Part of a small language model's weights.
Size: 19 layers, width 576, 9 heads of 64 (3 for keys and values), MLP 1536 GeGLU, 76.2M parameters.
Architecture: no biases in attention or MLP, tied embeddings.
Training: 609M tokens, 4450 steps.
MLP neurons of a small language model. Each row is named by its layer, matrix (gate and up: input weights) and neuron, and shows model dimensions 64-159. Each number is 500 + 50 x the weight over its row's rms, rounded and kept within 0 to 999. Numbers have three digits each. A neuron's up and down rows have the sign that makes its largest values positive.
A block is one neuron, or neurons of one layer that tend to fire together. After each block is what it responds to, as a language model described it from the Wikipedia text at the highest values.

L13.gate14:515539531479418497440427612537500396508516442456376477488529494501535480400512550504540528537550576573503537374496437510561432420513416453485548501562546563542540463592476455435521401600535461469489582510473481488430449535489482607525470398540570527504487521473471500434493484520551523483
L13.up14:535538554494463492414447511500488483484466484500385483503478522481536416512473515530482525451506516626526500541475471510599576494567473478550655523499425490488600422503511524426551427547531445493527551453477529506473546429479459528547563418435579413588499564441500502505450512423522528528
L13.gate148:468472539497515487500531511471520432527460505474551522460488558523449437459530541479523584377418534612491601448550465528516423438453549422483438437494432498562450585548452556470443502540560568575449574466463493502556463540493486465522452508539470487446524497430431415519535542485530564500
L13.up148:453525495552506567437530374488412424455441467464430589558507434345508487487467487443474481519487460546585496535496505517487561485551489442509364521585491531507515534477559483519603491501479542496483406397503566492443487506477618474538432516554465525460526460444539470469505495412435498532
L13.gate234:522637450563544522501606439486508580410489552425460474464453536509555465542441476521462510422506521597574549488540514535471489572507498499435454479448527515464448510496471607432377463455438565552538528469477581499520485549483516450492530497526444515534550399421544486423465551537527489470
L13.up234:498525540530487536529519549555500430481447440513409469468461535454489511504479418553562545527483558479454546540521534546468441479510470457470397521520526525449362497533482532437452465562480446472495609539544505573569498452471467477645513501547368483539439437448485493558441531399483471511
L13.gate387:491557537557540514474549527503585533481561400496556441532504452490496443522429539423516493505505465587474542464501464534557497538479510570381535522513599596480466564532523482498464472502443455560464504491501470513498450456474543384532456557542466484417523488576504494456519429480418473478
L13.up387:518493513502446544430541466450523445465449441454515465527520497502542540511442471533545464417488498504491490509390549452522467457523578571506427469449557444560548581475500547514538481469541517505586447418543464489499496474478585375472521535463475456468517517480511515511529531587546555506
L13.gate400:457480487559490476555556443495434498538483442592425547549617525528571442512560460496492546456463455511478459510581499464471529535554465558464418553526508529539539480470454526521407451502507479510444534424528410501607500552623524518543518442564546510434543536472369458584477530548465519473
L13.up400:484519487421516586453549447527498507554508482435453482494474496464573473496505515482476458535444524542430541503611466497439623407539530430478573520562514446616503468551489458377492489496467488509538597474540368466572523568553445434473611454542534482479420417496572513405455487597567571443
L13.gate866:460570491519467498460553466516572463529446483501559490497553562471501397430441501484468525481498516599536510529618461401382453528526506437433444491604489608526515522510431568461457500469534489485390668557444455586539477570523485558495533494576500517502454428518525478432510555429529440505
L13.up866:502500363588503491527563531507494464479484484433411481425405494444531521431479460438513493438460521432488519478578575460536420574491624549489451497445443406536488546538433524626570504492492604502509412474483487566544538473473574465501432505609450420427475529502527450679488525522432521497
L13.gate1074:490580455513448510590583468560531417494500467458557573519516504560566536475557514504597602415394440594553525565488465476452561399478481498536494484516466494456407514551500407532556424504422455535504526516561529565559422492488568431502483518522514434510522439436477451552458415512479595510
L13.up1074:481448460513628494460471527500419526541576485440474495539438533484486514402584477480444528465582510477524543492593463500553521503578525506439510497520512559459534457487499546541573439546455508502472509465503508482447475406461491476542552451508481514424542488498555474520487500468572445549
L13.gate1157:560457421520471524455488543556406493421586538523507509437519436417511536410547483481438517525457475565484475447511504512497485433500511528491407494610466563546516480524462464507510479503535498535495497541576481395625597504570458491571542517575566463532476571444574527505510415542509518525
L13.up1157:518497489476539498501505518529455508517484513454570486512551511496506461524537557512503453370544550603618534516410551415541512504496508460519543467484435526400635469507448440504545482481498512477474522504519460482409478503500392500405496453490561524481481522594382554543640430546562506477
Clause-opening temporal connectives

L5.gate20:479442519577341487538522517488617473473371459508552493475569505499464480630581601526494505535514458462457582469543489515432534503539571552434467542439506544529395447500546517486428469582485416443484524561469510499487575444511498552388531487488485454553420486493526477446581605468463572479
L5.up20:413458532545520463530513485523423442594589504371571478478394527390442569495485480487415503536515495432471529622421556507570486485462553500357505412385506544413459520477485465419550483459512433492458594523468497531442504493452498449434442496474561508492492438498451463432560562477604449418
L5.gate76:500513569499436467483588536465425458584519540494523462487570410414523496440561550458423430467486508549524482486515451564528418596433494490437453476494596473497478370511493604469505322504544474513473504499496504633562469453554531403473488490550530491527510465482525434470494642511576518423
L5.up76:406618485509574540519559502523466414477419463496512523521408573584512535514589519452508570462495504471562382516489519537510515505464430504570532547504589560520574466502537409490476485473493464533549504517506540404524486456495527487525418443444478494450559582545442588521609463470472562472
L5.gate565:564506471486459451500555416488537523545485528541536495517534514402479531407457555442501529572526497405539542503497516488545507431550538470537476578475504496471540474514478497433504381488522530478379464492534472559573519502514542516445544472525562437578531439467467532529587576427523504400
L5.up565:379450557457538584542557435553494476507527433448563507502438517443628542514408535517572505560452507525472441535465455504596577507460563544476463613477569517537487511495527457519452510501482459603530524403491438451491489571568580503538471500520496486536425488521501487504507587469569472538
L5.gate587:363439467466598537492474470500518424551518493445420579491450455497447555443484393590495461602556433466482599604476503422516601444450505533399581412519553556602473524551538472419532537480513480518432526509509504514516532510571497572505544565516403518525469454530502438437491561509491530544
L5.up587:503546573514478508475417517490443463553505477469412426522563518496429522575513435580530493540503446456520502492429569533566520491389402446485387549512453495524483515523473572535499509440503430500546456589523507515421587395559526574471497505457437445529467476512439496458499604531594528517
L5.gate1038:550364470411465381518528574459433405541507507482597467431488476500521526478495497481519424540463441482473527449512577504463473484522548427397499416507601494532519488532510456399515441529567405520467464412441566459481621516468565478519449510426527471530505449429515444480495537505520563384
L5.up1038:495437487506390520481454545442601425507522531469539387555502552496560499487416548441515503493578485461551449633505496454475465535435548474465454426592437531525547394458557569551606434527413546501526508587499542566434512635519484526559525606459526461468501463530512454453474508537479501463
L5.gate1065:498498581447438422450460393484547493463486536478405476561368547524485497504439511473577534626564548476448588585545468412470419450546565496465545542503584519470540460500476516452505545507532397509517502497553480547524465487521520553485579559521576496483445483536536505605482543479524486504
L5.up1065:471569490535545517466517553437489529523523543414533521537507550477447385481506521515530588474471577524491534497549528507470464487558564496497508480447516586532607434452475501468462410516542521428507477488400536454459547503476506515569547534512540494510497563458519528522432541376552470525
L5.gate1179:445535545553475451452558443520518459524509470421504486541486506570468526458492538428530545473540585505582462491456460523453497504508534553461382500482452559592488423538490530415489398524527571549459542497454536481584520577462532525528469484513447548477524470439501500526458448485490569458
L5.up1179:480491527540603465464534539550474550482447491457529554470376494471550513505500588461569440468491468583550426531537570417469540516499440570582488646528468438430549481585513507431480404477459659498490595441537494469472552471495455518542469451499450389560568444437490496541535488573531581564
L5.gate1530:503552542459535569486533496505452493439533469552424462470548456476487494392440559483566489587534502472486487558459485553450464545577581470415477491486553595462470560561430500508464419569479469473538477462555485559551482513559546440515543577444501438468475434542617498539405607447512488437
L5.up1530:429554535446524540520519518514436470482538513605500523534465496562401498481498559508503507472411558473499553553508496476472492499587413546450440550513535579525477492549468529432521565473525566549376420472559410407488483425536461542569493466490470443509500478534542560518577491593625606477
Infinitive to and modals

L5.gate57:493469542477579545609543535559507485474523515524475550473503579601578501564592460510447516550563427455395494576495514549513445555541513482441453555365417569499394497480534499498519512543446526542488531569552467438448479515547442445531486560548567525534469492514452451434491582478483502490
L5.up57:474504526505423486537525561377547537533463540399491577451532497464506420597462486467454462532528541590528515534453514522551506531526483475494542520447538483546567538526607552475541508525409482450431551527425495494475471490419482437564469427534480548437494447519519515461390622479525525431
L5.gate646:521559556501467550474577401455466459534516483570423575575479512450546603501538519504544497529464478564584411472469570502507500532550546497473485610505491472514526554529500530575439435483526466546452546431526520491564384581534483483507515510531483491489477557491512480570509566630495442538
L5.up646:556553518505436493439511339404548480515491594445502532565543569431525526538548552464495473482459467450528487488481517540515509508548566529546526522483457462499466447483497484448492469532517431604544490521532543450503377475482456537508574515446510461553579557561516524456485571426507451538
L5.gate702:445468580517581527529556520527500396536479469512485498450374542510478524471477472563456585444515460467520491458484404615526529542477533577487574462565499599421449483478513447558485448450409425464491552465523569525464487541449482494512483541523496560413453493622530447478490430497552415538
L5.up702:466469531534421465440507371486540475487514519553478478467383465587464511528515431446526509447561536510439464514462532531516473540482530464490517509553492511446535521507476443487532387520487520502486470484499465503543491509450473567529366510487501569463581447498429406434535480435484503537
L5.gate922:508555525419570545568514517518500469458485463480556519460511516575407439411440519530514502477542521521568584462669488505513455502435530472420518522405413606475484488504572436499601504532522520396571511577472467488430515521527510460557430516544451539539415511493483491512437430488431601487
L5.up922:507578497511449532490571527457522408530438441405495552525503499549538492461522482484529511565501446523526592524541442573502469514456503515478474536498444482473550484515425487506564555500467528457516493447521517495477513516443490515508529469470493552522432429494588505598471493613508450549
L5.gate1009:513553443536551450464483578493549553508545503455504420484451457454544526553488511488466455529528477519455548550553486495492435535551449502492480458569507529386453468549530565517579486525489531553469523517527520497503471436521489591504473444522523633491378527588542350443528539545499476493
L5.up1009:496448486503660469502572558465556487565433429411531483437550454437597537479436471522488561445475548464405547536461532463446449435498523524556406466525547527442466467477583483439454413422464594510492456519504462524482494497477485578448478428490457493510448623415535401448473459539482527567
L5.gate1091:424544490505474450485484516470510524443477508399580499520548494556430439490581470627433506592451501453593543442461572558447482473570536390547505463501474566555459535474481503439535515476438498462471465516542553423415491578456540516531509598477475514452451480482609543563466520457561483456
L5.up1091:493486564507573519430505455511426440527442508580458570536444456485564480554534520529608494386453624465551471649544453509439438551614497545523522533490452539505553529462548566510460462541492400517438549381544505454554581511442523494506471457547458421510543556456468503632446533503502536569
L5.gate1285:520438483522476442503536484542439531508474495506531562465391484460456619520555460396473514468479564507460538471538486612534463488543443554466501481480600510488595501488443514575580526467623456467526466468493538551475530481498489484439508529515600558477568493425549511595469465476414572531
L5.up1285:469521593497507563523443482435422457452532491558579529549569431503517485460520468552454477516465516486463495446528452523463536379473440472490533511550498572548457474521504412430510556475413423517439474536460490507472461443588484495453526593582521604454514558560418566523492361487506508547
L5.gate1447:486559539549550394554502477452498537474510520509445389472428470397458477539495466501477532523432467444578513434495486596570535430553507477415598545516536481533472549460512556541551542570584487507521560539505525537422514549574546521426523590498466476349431434504487500552511444402525520471
L5.up1447:525502529485372516500476506452583517455528537547422554412574584542465619577466498531535487403454469532519468482517477453621505501538503568476537491423500518514479448476516506478365479554612476464544423509570504443455430467567485478589529488467506492466543420395523458483575496553559494408
Small numerals in tables

L6.gate232:580544363493506461495496450435419570537527533427476454432418559421425464433486510517496491517576454481481450531444488471482456440500495542376481503493564479471559480486466451504552422493543493512491490518372510530444618435392465528499530449535469561538514535421514537492459508397519509477
L6.up232:499565595485446447473477560510481516397511531481517482485447569469522536581553521495554449542451424511514615469509488464365416516573563525516614572470449484593494486519442537469430466512453531504479552461497496468563472565567520424477500433436522547477562444478539541545504496553488493552
Modal/infinitive words, name endings

L5.gate54:544496567537531476533558521466485541444399532505486562483455530502521426536460507458552406525473562551446494551450494485548414516552504524581450536581457490469541530468481433547521556589503420504440515530404533446430455435494497564475508548501565535480412515449482454435442373487448411498
L5.up54:543477546461489496503554490505458471502511446596455537432526593478468485431472501468599512494477465587441506501578515458682444507484466528502462458500527449420519561505615438471493489530484404550418597502416549497436473463511384433534458571592498475448397453440475470407501525479527559421
L5.gate80:457503568472602450591501547560518487439546446520502533526504486452467559421665477437477451624474526541418558458571531524443457487496431482425551497525529478450433492525435508492490372551498494464426527511518466562482474482574508437529525549540475473608515536514489490553551452459465511604
L5.up80:523565547465469508457584523548498430439526457505533499516507521462486551482456433439456454475420461538410544463556508513507409533509520500427557497508472469573508503512367413489480420479509472446435445555530433500523488470489422466519539534457471531511477533405492524525511441412504433477
L5.gate287:502431406497564427542475537471483464440471493508527452534426518558497489448423458540520532545499463465514518515483508468594396526536491481426514487497552470465446535453598449461515431580571522422455531488471543514467523505447544546505518487519596394459479575468635473518446523493534548503
L5.up287:521481520501394539405536546514528611547458478479557471528444525637501514509592473512598510463516423555600453549560512555531545482401454489493530513525578543407482413432511526549531456588523562414484564504534483507417483561479561514542528532522541527397581490446514522544474468438449524570
L5.gate910:487478477493483421500487533418502526483469436531501412443559408523512585510492571466461499540470461546553466539554569499535515501515526513538537563502494507440385501514518524472518482479463457509445463398504580523621514546431552495481464539586422560521526502477457435486472478478538435509
L5.up910:520422568457468430480498565421489498564532568490502432436489588528553555462416418496419502623454466417508453543454597460457583560538572504485482541527514579456405492536528509605546529560540476479451601429477477508576471482473433488515443554628519563530418494527489438467574471527502492514
L5.gate943:464496526496485445505514425508465552407564500430507533475554567428468517507500499468542436573518517500537492461589550558394501459524599504565452512530549492523491508465485542425455447463492485434448469445528532551534499502471463449552493522523449536555576438471472461503474604565504485425
L5.up943:410510466472469444563550512547570518496508585513540403527519483532601449418412489473496525453545409456478532542398461467539523567520518537543590417495558508460376507503537518577467545570443416541483483453542519471530458438485512532433488581545508470512462531571386460440517461429469480462
L5.gate1062:439434561516473521395423576449564520579559401610461494516529456499531555562491618490418596505527505528517525397585517507501510428511589475475450541539540531420376542553486496491509497461460423601454494501409520581543531455512426478506466432571540545454429604478523599473448444512492456458
L5.up1062:435509532511592443484494553495414502468501613423485549491428524543571531491551501546468420534556474535544459533498461452506498505397521505497515476497450623536492564516592551459480491597483505442486558543503524437398442510474570451491589538475432497511528486490581505609423471604402508577
L5.gate1097:495560553479557520428427470455529503581499518508418528525514545569448521393488420532486534629514454464477554558600544452451545494489523513386572531517533584385475521551617427507434470563592472478570557525470523528469436492496461498461607509533510491423539544586560411434433476519499537496
L5.up1097:474460458559581553554487565484504424445494488589531485548484549503488510578478564512532571505464600493536471445483532603448432550480505507446482472509485450597587572483470549526523558555383531496515512468503568484486485495502412542398502412594371544549469499503459472495485517475423547418
L5.gate1194:504533537521448545524538533441444484532443531442426486547483470501596547530493497428604428477535520570521482478547590477507524491434503480467530557544484446423480550641490482446465413477452572477477494547478521502481510435541549543453478560511489463410514493457456494435562518536614488527
L5.up1194:428525438441557550535516514455501447375539572531571536457489475571595504501546517458469581503488435401536623531487440510454515415472492525527537508501612542542427486553406557470546479489403441459507493487458519464472507450564527527423407570583524594545416471456520449535528564501592446459
Sequence and temporal words

L6.gate1418:493460553479493415481576451457457525573558486534516467481439580474477587519515540454528471496538546451557508477537556485601409457540548495471522489447566546476451614487522575557495500541472481477522468486507482534495477552514492409534552477577527570445542438486487480537474551562477517448
L6.up1418:406529501530545529560504594569452462473435489537505506448578463455524476512517399542464536504537489480512534476461398540607349558449527433459507402374536483477547495467481505475468452516484549481596506570462502471358588510469545536452502505419483587432469526563532418487511579455539457523
Fragments after T and chart numbers

L13.gate4:404482572578528547553529515487490530478460564452490546427615497479543377468496585510507519467499480453467553543545577437434515565535451586492501394539573485507488489504486496500515436569463479499450492524435583535481562502589443465530514551538414428496530547427506558524514510545455503513
L13.up4:514533512535451453512470509519474596509531613461541482443593455484446513544506485442426489525520501511489504509519500482508459487510462513453508522466553465535513521495497518458526419533489536491499413491563555515515468619438457459424548623580563385552535606453463517598461510520417508546
L13.gate86:529426535478475566523494499530507508476492553481470516445498563500477471563451463480507534481426529425474535448413537524457554479436523544489539486559497492459527490558495532565451565517513473644518456508463543511512513445515482471531544489479455397515475438526570548564549425586455514438
L13.up86:544413584537537553549514446594482455500429482516628507458565509542501543556483421514540552475555526388505546522432447599487555606538429493576516577432524533415435471542549524531488569476423527554392600520588514552500457412481425433683395450540432441482442448431422598503524564561491421459
L13.gate144:468404531478507457557455547477506540449461494444436561555548584473435453540571512537500467442487535503480491563536511463501506529551549514545517437565542470554527494493518435501500491453508453488525496556493532464505515514466468503565470596533526400435557551431542537514480532494486514542
L13.up144:481474465530476564524427529529500454493469403531373514460496439592451519428420501507384518508507484532520448535476468442535455586556516538462463542540532496590433449493459474536492505514546470561483524560470504501425560489507547470431529479586429486518506507548483487519526457636449522503
L13.gate204:475412526466500461526486520553429431456573491428448469598473454482481423542491495578505483542450535536444461499435489503465453458482434460461515432571573491477489509492484550590485545433523516563355477399527522510539480541490556565563397507484524439557414561402485592605514426526479454481
L13.up204:604507586617482538503455574559464533538423500531476459463438551585507518571414488531462436538563602450526486510532521535482468497404445545511514481521555538507506495502580546546446435463482445457481534475523511446498561531542483501483610488509496517394591504483396521510463562538430609415
L13.gate454:421422489484487424455475520453450566491566449503504434604544402559518473550464434546539507509577563529464441592651464405397416462499502534530456592549514537501506481565448515533477441481548525501581554483554412555445527522460570512488463654502564460520472526487494531534411542493410515472
L13.up454:498477543519524443503465563516431513573463548532430431523491436526469480478478528593588436567496495493524559558417547463415519535451558548458530496624515451456459588518523447501518455550544506533431422537429539534489506560466557456509505548528372565472556453426516560444477565449485513432
L13.gate761:522504510493572545538556502547511489522482459556498511426499467504454526471504532519497425514415481417422475518537496553432450414561422519545551472560578535543555486496476447455484437467515537496440553433486457543532505569513592506495503492526505577442529502451522525490458469604596414425
L13.up761:415573467525559561476488554505479580536509423590533497491443493450443502485486472474490478549453439551527508516566553411461540534493561556448547453406566493557492490442488418563603521548566536522467441496580528486449610477501544508517425427578520500442588463557517517558512493599518527561
L13.gate1171:544501558430382446582457424502448535500566467509578572549406607532508493525506477545477552497544420553536548526457447519521500462429395419485512402410519536523538580536480527425510561567530516464452585362443474493558362494433570495470583613501492463421418502459456451423570500499491561457
L13.up1171:405559548473370509490627536592624455487521495583454565482535528465546491513461530528454569461497549487462426551401501454574476500524462430434450514499511521484451506537497493465455475528464587480410601524525444466524469528467485448455458432560487507539492533422473498566573477505443557442
L13.gate1363:575518401448476488467432493494535400546544518503466519428531466479450471540474517507501455539431494510478426466437533528490368487540497460512382533552576542500479516528419472456539552460477469542485598380396343508496479513447486478572521487508501441591492571463451350574518477384530591449
L13.up1363:492508526505527602558551500468511443492391483472502540482468432465517437537503470508431512492501503500503564489437489461463490513500486626486589508481533486456608523589396483617467515361464609445570449478579480523543494421495516470577482461515449508452483492484465482627574509527364537481
Sports stats table numbers

L13.gate531:474557602470542564620487442535447533533495457399539403468529420470554578426489516507525543608567486445496502499553473476400487413452553428480504565449546421561521457418453547445521435440580326555549523434469480508486567515399548380492557429516526551474506533552474462447421610553483528376
L13.up531:512523521527524529588516524469493467536546514386481396530502494594452598526546419505624578465482510515535528556495568588428491445543478643520519482600504432504399490503559483537498474606417448538467486389588432499486424486475556482559475570553498533464471474416420579571452518490468513429
L13.gate594:505591415444534515562377496471447490554559514474561557482592441522507453509416432534564574576532530560519442457570499563462469450482573469467526511480467604463569459586468440445478471490358587550432428438422456561435511546473507468516495542571511551515508458500520468471557414532523481504
L13.up594:423555419436549485542462484518528562541416562392509571460512443545501421480530472533541456496566519503504485544595572475442536499442599390494493586428435583494555495508551508429521446460463540523511500501423410487426553587531530485499598490466582485497596450510575538475554488534478479495
L13.gate626:522464477508532495474500498576567544574476459449510464500405448537545565577517431467516493523576549520505453448528437576519561451562547461507551541515599516553480475525485490546482445493504453541451509476399445526525482467490449431531512550495520507455467466539498530476546429457485401475
L13.up626:434460536503478520437487482584580538489425500459540550473457470611438444527528413544474435477551557573499483589516565461495513452572476521540522413568523516564367504491561460536495516454479507544532570427394558458609377514458503476484548567463534441637529487482506559623422428497478477508
L13.gate1237:483473536493505487524514428526466524384533615461591479545503498519502433533421411533474599422530492508511476532486513490527533536525447557422557577567487583575464497467473457497531460483472499452480568493515458515544458544530486435467577536450478496479556465560560486558566550595521554373
L13.up1237:515548471515594478545529485376549531499520555553556564435480489508528477485477523450539431476533499501482527514493539377483486454532497603422519503455557398527490521486497589419545495480499563542501464438465524481485496489512459441450450608455400493557509543544542583585567565523554649566
L13.gate1270:473512516648529525470457551593598497480517598464515539545585476453508421446449514491514504562467565602469445433607451429468479514443533462461486521518469541534505521523518451461492426503451559510539519433479459423430497566484467544529501568545453516528491457519537506512550553488549552413
L13.up1270:463488446548520523531517430490538512604507490551517508449470448553529578458465459579494537467518440492481508453482506531430504577445517538592363519432537496522555558516493619513424512527491466494437493525499363473558512477554493476479531483546489362546511446588461467530460517621425532489
L13.gate1365:454590471494504508446427437525447548430540493542448541513485517498584537445586425549505472527451507515547512561522532405547542526482510527472411499557530560608441453459471458461453416421449569576510530411524405473600406492500538461419513431515518526415554513549550538469545512564379569394
L13.up1365:487555426558505549451445629579547524503517485557594516500605410571568536416482538480405485552475516580417506481547451537537467498430504425471509544423509503468561486517411427557485450505442546491487479498546501504437430468528436446485610552513512509471504515506480492484416661559486533477
L13.gate1514:558497531528495466502589536477429477451491568636420518481564525485527555453405490479466485566555547538561498486488417477463513511421564437455362464410575480467410494488468419491496520449468526525509459529553494508538542553506415472446402528454544563508569512505450561547454551533581521509
L13.up1514:471482454549372550413566470511494552459493466560478463455467454464522464543457488460558445538501547529511414421484569495439495449548531446480460506542464617536511583526459427488546522447419504554477554505531479492573528489509539495508638481479511475528508506415557507490550597475480496536
L13.gate1532:516564515438467527497480591581424538528562491449525526450497470463595577504367441562516449555528594481539398487580440531432471549455465465446427568471563399517492513578485533482591422477543512508490475382502522498546521479490530463451486575521531470499507590538478466570508535577517515428
L13.up1532:417647419434452520447477492454469502571435497518489573510490504554449531473458443460438422512445476599588602570473482474512476539484463483424496453540499561456459389564504449383513589532478536547504464541551393531539575492483546552478549482470544556555496416526457495490580526571521562381
Complement-taking words